config.yaml
head_dim: 64
norm_eps: 1e-05
init_std_down: 0.0607
lr_head: 0.00341
decay_fraction: 1.0
decay_shape: "linear"
MLP neurons of a small language model. Each row is named by its layer, matrix (down: output weights) and neuron, and shows model dimensions 16-111. Each number is 200 + 40 x the weight over its row's rms, rounded and kept within 0 to 999.
After each neuron's rows, "fires before" lists the tokens most often just after its 100 highest values on Wikipedia text that the model never trained on. A number after a token or word is its count.

L5.down685,221,250,196,284,239,238,215,196,249,193,162,182,265,218,137,157,198,159,217,235,204,140,200,135,221,205,187,289,184,227,136,234,222,202,146,191,215,184,173,207,228,239,196,201,146,244,218,237,195,247,226,270,237,291,230,207,216,151,226,284,132,264,193,225,183,223,126,192,226,209,111,139,151,126,213,183,186,256,199,198,222,228,192,232,236,135,233,145,159,182,190,273,202,120,178,257
fires before: "." 39, "c" 7, "nd" 5, "S" 5, "K" 4

L5.down6,230,192,245,241,268,170,223,160,188,115,191,153,184,227,131,162,156,154,214,163,204,175,185,175,224,208,241,220,158,197,151,162,129,187,155,214,195,183,173,191,215,145,256,247,191,174,194,232,227,215,197,179,207,211,241,217,212,196,200,202,218,173,194,144,299,198,193,172,283,319,206,279,185,163,231,228,266,279,173,157,236,208,189,169,164,206,190,184,216,145,155,222,138,216,182,167
fires before: "," 11, "." 11, " and" 11, " of" 10, " in" 6, "==\n" 5

L4.down225,125,159,179,180,216,198,195,185,149,183,213,281,175,122,187,158,231,134,182,243,297,217,222,195,207,139,265,261,208,179,190,194,155,217,225,218,201,136,258,138,233,95,158,192,276,185,155,170,165,126,260,161,186,195,150,234,208,157,188,193,165,135,233,179,196,196,114,173,233,265,182,225,265,268,264,146,155,250,221,262,221,193,147,162,213,171,224,233,236,172,218,165,159,170,190,194
fires before: " a" 14, "e" 13, "{" 10, "er" 8, " an" 8, " the" 6

L4.down422,257,277,177,156,179,216,150,210,162,262,190,178,235,181,234,227,150,173,167,242,205,173,171,252,231,214,250,235,210,240,290,267,176,199,234,221,82,201,156,201,212,203,148,154,194,217,185,230,251,250,147,201,233,256,207,180,156,266,183,66,179,190,189,145,208,247,137,165,266,154,157,231,182,146,212,216,273,258,174,154,233,211,190,253,221,233,201,179,170,267,304,167,184,203,204,215
fires before: "x" 14, "y" 12, "ak" 8, "g" 7, "qu" 7, "ad" 7

L3.down853,233,129,141,267,237,190,170,226,191,184,159,203,213,222,214,230,241,273,140,223,193,194,228,191,147,178,241,182,170,189,189,253,251,235,152,119,210,226,196,185,177,267,153,230,210,224,224,148,235,277,192,172,188,162,192,187,240,179,272,219,199,99,174,181,218,157,146,206,221,264,251,192,201,182,255,249,225,212,165,166,206,231,225,219,176,219,257,254,206,203,268,126,250,194,221,216
fires before: " be" 28, " not" 10, " re" 7, " have" 5

L6.down940,243,215,211,137,224,171,174,195,242,200,246,149,203,232,139,224,213,163,210,242,204,207,212,312,194,212,225,213,223,290,213,213,218,169,190,177,228,262,215,200,183,162,201,267,212,192,197,262,220,135,266,263,174,199,177,186,210,203,150,191,205,136,132,255,220,163,191,118,242,152,228,176,187,281,266,252,264,209,249,143,262,278,171,153,164,162,210,244,191,174,169,251,138,185,210,148
fires before: " of" 37, " and" 7, "\n" 5, " for" 4

L6.down959,209,233,199,211,175,183,220,159,226,194,172,143,214,210,141,235,177,221,146,284,182,173,255,146,198,151,251,185,213,130,213,171,329,227,257,188,223,174,213,216,204,166,197,216,181,112,171,176,176,256,217,169,268,224,196,167,221,220,157,226,143,173,299,172,209,211,167,201,176,169,170,174,145,165,179,198,162,190,150,221,264,201,166,301,172,184,262,259,210,215,260,159,152,181,189,186
fires before: "ed" 37, "ant" 9, "ar" 6

L5.down651,198,198,241,223,216,150,59,202,205,241,193,167,187,242,241,182,168,222,226,179,187,134,185,180,217,191,211,106,257,171,246,162,243,230,206,205,168,214,196,233,255,235,173,195,266,214,279,226,169,199,234,198,259,152,242,165,205,250,180,247,206,178,192,141,172,187,189,191,229,167,199,196,282,192,116,207,173,214,219,260,261,161,200,248,209,251,248,149,159,288,248,196,153,194,239,234
fires before: "ary" 16, "al" 15, "ated" 14, "ation" 11, "ate" 7

L5.down829,233,126,228,154,174,193,221,263,155,252,185,148,155,248,204,264,232,255,207,175,130,192,158,239,183,257,185,180,200,183,178,217,181,190,223,238,229,172,129,209,182,188,234,284,189,168,257,155,246,209,168,169,223,227,235,167,249,139,167,208,172,206,223,195,226,270,173,218,211,130,85,187,160,262,241,167,228,183,240,287,208,231,242,191,210,125,226,265,139,181,267,146,129,150,225,192
fires before: "ough" 22, "ric" 15, "ing" 6, "rib" 5, "ur" 5, "ong" 5

L3.down722,114,206,143,180,161,194,235,139,266,221,239,184,190,169,192,245,135,243,212,259,241,210,255,215,221,204,255,225,200,258,171,155,188,197,214,229,233,215,176,151,289,199,281,182,199,156,155,213,149,151,172,193,140,250,204,177,194,124,192,195,237,240,244,126,162,214,177,201,173,179,208,173,188,193,204,127,180,184,170,142,204,240,124,182,137,231,258,210,164,216,228,260,145,202,123,196
fires before: "==" 17, "===" 14, "In" 9, "A" 7, "The" 7, "B" 7

L3.down893,176,190,258,180,218,131,188,212,180,245,204,196,182,122,235,131,251,222,160,263,221,183,301,227,209,178,167,201,173,169,212,222,141,191,182,229,159,188,234,181,204,203,164,216,171,231,174,229,140,186,196,184,207,163,180,149,147,176,269,201,202,172,232,117,192,175,203,221,211,178,143,277,166,151,138,231,207,203,170,210,232,250,227,269,184,247,191,188,163,259,244,198,199,261,203,207
fires before: " " 66

L4.down14,112,165,209,149,172,220,183,160,185,194,173,171,180,241,194,186,216,254,300,199,222,204,229,217,179,194,227,213,206,139,144,221,204,206,182,190,236,245,285,212,188,245,195,150,252,242,189,115,177,212,262,235,243,260,195,217,113,187,159,201,254,205,122,276,186,238,149,205,226,195,196,198,116,151,197,110,142,149,192,261,177,211,257,200,178,232,231,126,86,173,273,232,216,208,232,221
fires before: " " 23, " P" 9, " V" 8, " D" 8, " L" 7, " R" 6

L3.down578,201,319,129,143,155,243,211,166,211,171,214,204,194,230,237,211,258,245,216,159,231,171,230,142,87,218,210,224,254,120,220,197,207,243,232,183,159,196,159,223,232,196,195,246,198,171,264,197,128,228,197,191,149,179,192,218,235,240,145,169,232,158,199,254,210,137,203,154,201,160,276,187,228,218,149,190,194,192,263,198,180,243,160,158,227,182,152,130,196,87,205,162,145,207,148,226
fires before: "le" 42, "ul" 12, " P" 7, " D" 7

L5.down639,194,173,230,152,267,164,267,240,172,204,153,217,260,178,214,199,173,183,246,230,228,151,239,229,254,192,254,172,213,228,198,186,152,148,135,218,178,239,130,222,195,215,154,166,204,193,222,216,235,201,147,261,211,252,188,187,260,154,267,139,277,137,174,147,184,265,250,156,231,207,137,229,172,208,199,199,195,273,196,194,104,147,169,254,236,225,216,178,205,206,230,247,154,127,166,210
fires before: "ack" 12, "ad" 10, "w" 8, "ss" 8, "ue" 7, "wn" 6

L6.down138,220,154,195,176,205,231,256,130,170,152,209,223,185,201,231,84,166,169,204,176,224,224,228,234,193,204,185,218,195,191,280,131,238,191,209,191,240,179,240,154,213,200,224,245,170,193,228,147,210,171,254,176,178,197,220,239,175,165,140,224,192,167,190,160,226,145,157,158,199,146,243,202,282,258,289,191,150,155,171,205,161,162,199,206,198,269,252,143,172,134,157,235,255,187,225,225
fires before: "her" 19, "hed" 12, "b" 8, "ant" 5, "al" 5, "or" 4

L3.down847,205,217,118,196,234,215,226,186,212,243,143,171,149,203,158,105,290,153,226,256,163,232,188,187,202,189,269,148,197,187,155,146,194,226,157,238,199,194,253,170,206,111,205,240,212,200,175,157,131,240,130,138,190,180,220,151,225,164,154,151,177,232,208,162,234,194,221,225,220,233,232,166,187,191,171,278,109,247,192,193,115,196,248,138,118,169,228,217,271,194,184,178,166,185,205,249
fires before: "ust" 22, " the" 14, "ant" 6, "ing" 5, "ition" 4, "ar" 4

L6.down704,180,216,231,126,116,242,171,283,204,182,268,168,146,190,243,171,226,223,114,190,247,234,275,223,242,199,192,217,150,199,205,215,112,243,130,132,264,230,229,159,100,295,208,236,188,280,175,128,149,173,205,200,206,237,188,184,261,144,185,237,235,139,160,161,198,318,136,208,231,259,180,247,172,218,211,163,117,185,137,187,239,159,124,233,218,159,196,223,233,215,256,170,218,190,197,219
fires before: ":" 40, "ed" 17, "on" 9

L4.down987,249,177,161,148,208,114,202,210,263,287,229,203,174,153,210,143,224,189,183,255,188,258,277,136,224,149,266,279,152,192,170,184,181,255,204,163,204,173,228,174,152,198,185,310,209,123,205,174,154,233,190,135,167,280,221,241,180,79,199,227,193,201,203,267,203,205,254,197,254,223,211,237,217,167,243,222,225,165,205,262,194,218,214,161,237,108,227,255,202,217,181,224,237,228,194,134
fires before: "el" 16, "et" 15, "as" 6, "og" 5, "ard" 5, "b" 4

L6.down61,192,185,237,234,102,205,249,172,188,244,254,180,192,226,221,182,235,177,181,175,202,171,257,182,165,112,254,174,211,273,186,127,223,247,157,235,163,189,210,218,183,205,160,217,127,218,138,228,165,236,213,160,212,166,194,194,186,268,229,209,246,154,214,183,226,271,225,207,272,223,138,151,202,192,190,229,158,196,217,271,217,233,47,125,235,137,159,181,176,193,277,165,242,199,155,194
fires before: "ish" 27, "is" 15, "ed" 14, "ess" 5

L5.down787,137,287,242,215,275,182,201,168,234,238,152,189,167,138,268,190,166,134,236,192,144,199,241,178,228,212,227,218,199,219,139,183,165,176,178,235,178,95,247,226,260,157,217,142,189,174,167,185,209,171,204,193,184,206,216,173,203,219,193,166,191,172,180,153,181,209,152,269,128,225,190,154,185,295,190,287,169,122,212,219,222,292,212,179,240,190,187,235,207,246,178,131,218,212,231,167
fires before: "ap" 18, "oup" 16, "and" 14, "ad" 8, "ound" 5, "ant" 5

L3.down750,145,279,241,267,224,196,272,204,187,190,205,206,146,204,218,183,204,162,159,146,125,261,197,263,113,231,161,200,221,265,213,241,187,191,168,180,211,141,223,211,227,186,174,292,227,252,172,218,141,224,134,249,283,274,276,199,139,185,177,221,252,199,203,156,180,234,140,211,167,233,162,233,195,169,177,86,234,217,193,192,226,159,220,190,223,178,206,188,256,247,138,171,248,231,190,150
fires before: "le" 19, "ul" 15, "les" 9, "er" 6, ":" 5, "it" 5

L6.down340,221,204,222,217,223,242,193,124,170,251,151,213,175,171,240,272,151,154,223,166,104,267,193,159,184,237,231,175,220,241,239,136,240,221,227,265,172,168,188,240,167,220,209,184,146,173,195,255,179,229,241,241,183,237,210,189,217,202,119,183,209,125,268,233,126,272,155,82,160,259,203,193,264,242,184,141,211,238,202,134,228,237,218,173,222,147,263,198,241,190,240,183,147,139,197,198
fires before: "ation" 18, "ary" 9, "ar" 8, "ated" 7, "ed" 7, "ate" 6

L3.down814,231,211,181,205,248,187,252,240,220,307,322,243,241,151,192,133,213,185,230,147,243,189,174,231,179,240,207,232,139,198,183,160,177,190,215,160,186,231,189,177,178,192,218,163,162,225,155,134,221,242,200,189,85,265,263,222,184,242,225,180,155,282,272,169,197,168,265,218,171,193,187,143,221,252,250,170,215,213,134,179,220,227,253,208,65,219,191,130,195,156,194,232,144,269,202,100
fires before: "ment" 13, "p" 10, "s" 10, "as" 7, "t" 6, "et" 5

L5.down885,233,95,278,197,237,167,160,213,175,283,182,222,217,252,223,233,191,235,138,323,243,230,230,177,232,154,202,196,123,173,218,255,217,173,205,234,180,241,214,172,234,127,272,200,208,277,173,205,148,151,216,167,211,98,244,161,147,183,225,230,216,226,165,156,201,209,200,190,207,166,196,212,166,185,174,164,223,200,200,277,307,218,219,201,216,159,246,203,229,204,215,281,209,234,180,215
fires before: " St" 19, " |" 14, "," 12, "o" 10, "e" 7, " C" 5

L6.down655,117,204,204,176,186,188,176,193,217,141,243,247,167,166,202,253,235,212,111,152,238,255,242,157,246,203,233,220,199,148,192,228,267,181,257,151,171,214,234,239,220,156,240,201,189,158,177,263,189,197,184,211,296,135,251,188,169,249,205,163,236,178,225,135,230,180,154,192,131,101,230,246,218,201,164,155,243,263,191,182,316,225,233,212,202,259,190,159,250,223,184,183,179,210,188,203
fires before: "," 24, "." 15, " |" 7, " and" 7, "\n" 7, "\n\n" 7

L4.down999,204,179,309,212,235,176,262,158,177,122,296,185,214,161,234,134,258,99,130,122,193,191,170,237,202,189,258,262,204,200,154,253,176,199,185,187,198,178,136,148,272,167,143,250,201,180,170,240,211,196,250,198,131,171,116,176,156,190,180,155,262,216,192,205,207,158,208,188,167,215,261,236,185,261,227,192,195,220,233,174,243,280,236,157,182,286,205,194,218,208,182,233,185,284,147,205
fires before: " The" 19, " He" 16, " A" 11, " It" 6, " S" 6

L3.down189,220,189,251,151,165,131,234,196,122,164,159,173,164,217,181,243,201,230,219,232,89,157,240,210,182,190,177,176,215,222,173,209,147,226,247,297,231,178,182,273,203,221,208,228,274,224,193,157,198,231,215,233,223,266,233,215,261,181,197,131,221,195,241,214,244,167,251,156,170,203,177,177,170,193,242,198,273,223,197,226,217,228,225,229,127,184,260,190,183,203,227,300,172,183,224,183
fires before: " " 25, "al" 25, "es" 6

L4.down349,145,267,150,251,255,190,175,216,145,173,123,260,270,188,195,184,179,195,197,197,163,180,207,188,140,248,289,262,265,152,182,141,163,181,134,198,210,202,220,205,193,177,144,227,164,181,254,109,172,257,232,207,214,176,225,213,244,200,235,201,162,212,231,232,144,223,151,164,236,185,218,248,174,201,176,156,229,237,221,195,202,249,164,210,240,117,214,187,289,190,228,138,227,144,72,218
fires before: "al" 19, "ed" 9, "es" 8, "\n" 8, "y" 5, "em" 5

L5.down336,211,235,223,211,222,224,260,144,207,230,221,156,257,164,227,191,177,179,88,176,258,246,256,143,193,178,253,205,219,177,196,180,192,190,197,178,159,299,224,219,294,194,202,189,204,224,224,196,226,152,196,124,224,113,161,229,206,132,221,197,242,202,212,186,202,229,135,127,160,171,203,148,175,156,201,178,174,139,149,242,237,123,185,210,216,183,130,249,229,213,257,240,219,220,214,168
fires before: "ord" 40, "on" 11, "og" 8, "ent" 7, "ts" 4

L4.down44,215,123,183,172,133,232,209,151,212,175,228,175,279,167,241,249,243,148,113,243,227,193,174,128,237,183,110,187,199,222,227,228,179,190,207,226,208,171,173,140,230,203,212,168,167,229,171,132,204,203,209,214,225,194,321,203,144,187,193,138,240,204,309,173,152,157,243,208,216,153,258,152,235,167,307,176,233,246,162,208,203,267,129,186,138,161,235,197,213,159,247,220,179,235,222,164
fires before: " " 47, " D" 5

L3.down413,164,224,206,189,158,234,243,219,257,207,219,126,215,199,136,196,137,249,212,165,165,179,219,230,188,155,244,165,224,220,267,266,237,213,226,264,257,200,241,245,255,205,136,222,168,207,243,131,160,182,186,205,247,181,234,212,273,179,241,203,146,193,238,167,191,180,108,222,200,165,205,215,174,234,215,239,149,216,216,144,236,201,194,210,195,235,174,212,176,117,197,243,135,234,217,149
fires before: " " 67

L6.down964,188,221,214,189,183,244,221,138,230,192,216,176,201,252,210,183,218,150,128,229,193,184,218,228,182,201,201,185,225,180,217,119,86,187,167,271,201,223,137,221,208,208,166,118,201,142,204,240,220,192,241,183,285,193,175,218,192,168,218,228,176,177,191,184,258,132,181,140,235,216,245,164,146,153,282,182,205,184,216,269,174,170,213,243,171,189,192,215,144,219,194,213,251,186,247,198
fires before: "ed" 32, "hed" 8, "b" 6, "0" 6, "ased" 6, " as" 6

L3.down891,181,232,220,230,263,195,163,175,198,190,141,216,261,178,149,237,231,219,222,269,128,137,145,242,210,200,180,261,176,211,199,217,158,198,218,255,182,178,225,202,216,182,231,254,215,169,238,278,158,243,252,260,192,254,162,193,217,201,228,199,240,241,208,264,241,236,206,165,276,246,217,158,165,91,197,310,201,188,173,152,155,248,174,192,178,196,159,223,159,197,235,217,136,243,168,263
fires before: "el" 22, "ision" 11, "ed" 8, "i" 6, "ol" 4

L5.down539,238,195,157,239,148,169,175,176,212,231,249,263,269,221,244,221,246,255,195,254,250,120,210,150,232,273,228,215,267,211,181,226,270,304,174,168,223,105,177,183,169,222,174,196,225,186,174,208,221,205,221,223,176,185,181,203,163,237,192,176,219,177,218,174,204,201,164,200,224,163,225,245,168,166,141,180,205,165,185,211,99,184,173,189,216,203,249,144,173,271,244,179,228,197,160,214
fires before: "all" 29, "and" 11, "r" 7, "|---|---" 5, "at" 4, "|" 4

L4.down667,216,167,220,181,296,283,261,194,185,226,159,211,184,260,251,167,151,209,234,183,181,212,286,150,156,250,146,219,175,116,232,182,167,204,187,253,229,214,217,157,192,264,225,199,201,187,170,215,163,255,219,169,225,176,198,183,120,202,258,197,193,223,168,255,137,168,242,217,130,211,197,166,165,213,211,207,214,192,182,172,190,168,207,247,196,220,205,179,195,191,254,220,203,268,191,208
fires before: " to" 17, " a" 14, " the" 13, " in" 5, " s" 4

L3.down509,179,134,184,210,130,158,216,175,160,206,169,256,258,166,258,278,178,226,146,172,166,217,223,165,193,220,222,194,183,257,192,185,201,106,124,190,175,222,211,233,229,251,243,212,209,135,300,203,241,121,220,188,215,199,187,166,242,219,163,128,193,264,196,188,226,156,294,231,210,257,171,161,181,215,216,218,250,240,226,205,163,248,208,160,200,192,233,264,162,229,198,208,182,225,165,210
fires before: "is" 15, "ish" 15, "ess" 12, "ed" 10, "id" 4

L3.down267,247,176,246,185,221,164,241,200,191,215,210,199,161,237,245,160,242,182,235,145,171,159,219,159,96,164,203,192,244,236,206,245,152,277,117,256,127,171,210,222,214,205,223,218,139,211,141,182,121,198,169,216,186,193,247,221,172,129,227,158,189,155,262,174,275,173,214,223,198,217,209,151,212,217,185,216,296,162,178,218,175,150,202,198,180,205,244,163,214,181,193,134,141,164,180,252
fires before: "el" 21, "qu" 9, "em" 8, "es" 7, "ad" 6, "ough" 5

L3.down97,174,192,248,144,281,180,154,169,193,253,203,239,194,147,190,192,152,228,305,236,220,157,263,153,192,155,249,187,174,190,168,138,281,214,240,231,219,220,205,259,196,198,198,173,97,193,146,220,193,153,262,126,210,167,200,185,262,190,177,123,179,251,198,256,235,164,168,266,195,223,166,186,267,184,192,174,156,185,198,180,197,196,186,219,132,236,204,187,273,219,114,179,214,157,205,290
fires before: "op" 25, "ed" 10, "b" 8, ":" 5, "ant" 4

L3.down358,164,228,248,197,169,184,129,235,243,199,237,191,214,127,174,197,143,240,156,117,212,264,215,155,237,186,109,164,214,209,218,193,163,197,260,195,271,162,226,204,123,212,193,171,153,173,182,233,242,131,219,181,235,220,149,209,269,223,188,229,176,154,154,239,238,212,265,246,270,271,186,274,198,242,207,193,168,210,173,186,178,165,197,188,187,163,220,186,128,171,261,229,168,242,129,268
fires before: "y" 14, "on" 14, "ition" 13, "g" 7, "er" 7

L6.down778,199,242,146,233,221,290,215,219,212,177,227,206,219,227,225,231,170,178,340,211,165,210,241,203,172,238,170,182,213,208,158,169,248,182,231,269,166,236,189,258,253,158,221,275,211,149,233,186,140,210,219,203,230,156,223,146,285,173,185,199,228,161,182,219,218,257,178,176,204,173,153,197,270,192,257,242,178,246,226,200,167,238,156,140,128,238,264,167,237,174,172,146,167,283,168,115
fires before: "ed" 15, "ing" 13, "ment" 12, "s" 8, "ant" 6, "or" 5

L5.down575,144,268,232,193,201,236,217,195,203,158,232,214,198,196,246,174,194,217,177,175,173,207,216,164,249,223,181,222,157,270,186,121,197,171,191,277,222,241,194,292,278,205,278,156,249,229,252,281,201,234,164,225,119,204,158,120,214,302,208,250,209,190,138,178,189,218,186,166,247,167,260,210,187,283,229,170,198,202,212,187,185,266,165,206,183,218,151,150,176,253,255,209,155,169,236,193
fires before: "ap" 24, "ad" 10, "ct" 10, "ound" 7

L5.down673,204,232,167,207,184,201,214,230,176,175,159,174,128,125,299,254,159,131,170,195,195,265,191,253,165,143,209,240,217,229,207,184,164,271,207,184,173,239,187,272,195,211,205,186,248,143,173,223,204,214,240,209,227,166,236,226,169,202,151,228,163,214,187,180,184,257,178,186,139,272,185,143,251,262,152,216,240,218,234,300,276,272,172,297,177,264,146,225,310,122,173,245,183,260,184,136
fires before: "t" 20, "ch" 12, "ound" 9, "m" 6, "v" 6, "f" 5

L3.down610,199,163,274,163,219,213,274,175,136,196,169,248,169,186,176,140,252,222,184,182,149,186,141,183,168,138,201,142,254,193,173,170,226,152,136,227,194,221,209,212,253,209,197,200,218,203,164,235,191,173,195,206,136,135,171,154,202,173,254,229,172,279,187,123,165,138,193,183,128,220,251,264,289,163,242,190,170,201,179,173,245,253,190,261,288,195,178,185,220,186,158,195,214,210,242,213
fires before: "ition" 14, "s" 11, "er" 10, "it" 10, "ed" 8, "ers" 7

L6.down343,180,142,233,257,218,251,82,239,159,200,133,309,242,121,175,205,199,227,183,198,145,167,130,258,111,199,244,116,193,169,199,125,225,196,148,187,219,260,214,200,208,245,165,163,175,212,231,164,188,227,161,267,175,172,183,199,213,208,159,199,204,180,235,223,63,154,131,154,271,189,213,228,220,239,177,189,150,266,160,164,150,251,227,299,198,254,244,142,245,195,196,240,244,141,226,233
fires before: "al" 29, "ated" 22, "at" 6, "en" 6, "ation" 5, "ely" 4

L5.down688,175,177,237,178,158,211,186,264,220,212,202,252,242,168,169,178,277,227,183,201,266,163,212,130,186,198,239,265,189,271,169,299,183,250,173,207,173,224,210,165,218,125,214,220,238,220,222,201,187,174,175,220,218,197,221,213,192,209,273,219,221,117,227,168,153,236,139,219,260,236,147,261,207,205,233,159,181,209,160,209,204,218,219,156,218,311,187,185,180,178,190,175,247,185,169,235
fires before: "," 15, " |" 15, "." 9, " and" 7, " " 6, "\n" 4

L4.down472,187,101,242,176,179,183,108,270,114,224,217,225,236,198,210,166,232,223,219,230,236,187,239,177,52,212,183,236,214,197,222,196,199,193,224,219,226,167,195,195,238,220,191,180,156,247,191,134,232,215,196,240,143,231,203,211,145,204,165,158,175,172,174,203,205,191,191,257,159,215,265,149,215,182,250,197,210,219,186,185,174,144,157,230,227,196,220,210,214,258,206,191,209,182,115,190
fires before: " " 38, " U" 7, "h" 6, " (" 4

L4.down154,226,220,256,201,200,194,264,200,304,152,97,157,163,223,237,179,249,171,148,296,100,156,241,178,155,139,166,196,179,278,222,261,158,231,252,210,184,172,298,200,234,231,221,194,241,138,174,196,190,197,174,248,213,198,259,175,182,138,218,216,262,186,222,222,163,180,214,220,157,146,175,196,289,189,196,159,259,143,157,204,193,182,186,209,180,155,184,201,163,227,188,176,138,203,196,213
fires before: "il" 17, "ast" 14, "l" 8, "st" 7, "s" 6, "|---|---|---|---" 6

L5.down482,147,203,214,186,208,218,105,161,203,215,186,202,236,160,271,257,177,171,185,186,202,213,138,153,229,199,203,208,178,209,133,194,192,252,269,198,224,206,276,159,174,196,242,182,215,203,226,235,154,154,243,208,155,197,166,255,155,177,187,223,208,277,220,172,193,224,259,237,166,226,251,195,254,191,202,219,69,187,236,234,252,197,236,173,166,116,211,94,255,175,163,200,253,219,215,162
fires before: " " 25, "i" 10, " G" 6, "p" 5, " Ch" 4

L4.down808,239,201,166,175,197,180,269,174,163,206,189,254,182,220,244,228,228,264,158,276,156,139,265,154,117,133,240,222,112,248,233,166,177,215,225,268,194,198,183,180,130,238,284,233,212,278,215,208,196,206,184,241,225,188,210,204,152,199,262,192,235,177,201,278,222,203,265,206,227,192,179,195,190,206,156,198,178,264,200,158,188,226,158,266,211,203,195,261,161,131,225,208,194,190,188,147
fires before: "f" 18, "ic" 10, "ice" 8, "it" 6, "ath" 6, "v" 5

L4.down236,201,228,184,190,239,146,155,260,215,138,93,189,153,212,180,224,248,232,236,218,196,178,143,278,168,244,270,224,209,277,253,223,209,268,221,202,225,190,298,187,222,125,204,206,209,208,148,141,223,184,136,181,146,222,196,200,189,191,199,154,208,180,220,219,264,281,183,193,203,231,210,269,313,230,243,225,240,221,192,203,232,192,173,196,103,177,181,145,232,189,178,204,231,224,176,354
fires before: "an" 15, "i" 10, "al" 10, "ark" 9, "ir" 6, "ed" 5

L3.down320,206,120,233,157,168,175,163,195,228,206,145,218,185,189,149,166,267,191,178,173,201,191,215,211,196,180,192,210,208,215,160,217,186,171,170,217,215,163,251,145,159,283,183,230,237,209,187,182,166,159,138,222,132,232,199,203,159,232,250,165,194,282,161,271,204,195,239,194,239,190,224,149,149,117,132,203,136,228,258,162,156,164,154,81,202,219,257,197,200,243,147,162,105,230,272,192
fires before: "t" 39, "inal" 9, "ach" 6, "in" 4

L4.down311,139,157,204,138,191,223,205,215,233,197,208,213,137,260,98,158,231,183,188,214,187,243,211,204,226,223,173,198,212,252,212,219,150,210,244,271,211,147,250,176,216,218,172,198,193,202,207,163,237,170,268,177,216,213,204,163,198,186,259,204,210,235,236,164,79,234,231,205,211,180,151,237,198,174,263,245,228,220,203,206,137,152,234,226,184,282,206,202,207,254,163,144,184,245,213,237
fires before: " " 22, " the" 14, "d" 5, "f" 5, "ter" 4

L3.down1015,216,271,201,200,312,160,168,171,141,210,200,181,137,158,240,170,209,213,190,221,207,248,197,197,214,187,249,204,236,193,197,128,138,187,205,147,255,212,196,198,250,221,180,213,179,241,231,153,189,269,199,178,223,199,152,146,251,247,251,151,169,249,242,257,229,211,238,209,235,258,265,161,230,124,209,245,238,233,245,100,195,147,225,200,241,119,193,192,229,166,194,234,139,230,277,276
fires before: "t" 15, "ion" 11, "id" 9, "in" 7, "on" 7, "ide" 5

L3.down105,236,191,278,299,198,277,138,255,230,256,206,149,213,144,215,226,179,154,202,178,204,203,249,155,231,236,186,281,190,125,238,145,172,217,213,200,252,232,209,227,244,245,202,261,142,198,233,223,161,231,250,179,215,181,193,229,186,147,211,235,117,204,185,237,196,219,164,268,128,197,171,167,289,111,116,170,180,176,237,213,127,257,206,181,177,212,174,139,124,268,168,221,120,170,186,197
fires before: "us" 26, "ap" 23, "ent" 5, "es" 4, "t" 4

L5.down493,213,197,221,207,142,264,221,184,264,233,207,264,220,165,153,196,236,201,235,210,223,246,147,280,165,207,254,226,257,217,126,138,232,224,255,158,151,194,189,260,277,181,226,229,209,162,191,174,147,225,183,242,160,146,185,216,215,220,242,194,160,150,256,232,231,183,156,190,295,240,215,225,270,186,229,163,173,202,183,164,188,196,263,109,215,96,159,129,124,133,176,247,255,158,215,194
fires before: "s" 28, " a" 8, "way" 7, "ed" 6, " the" 4, "ro" 4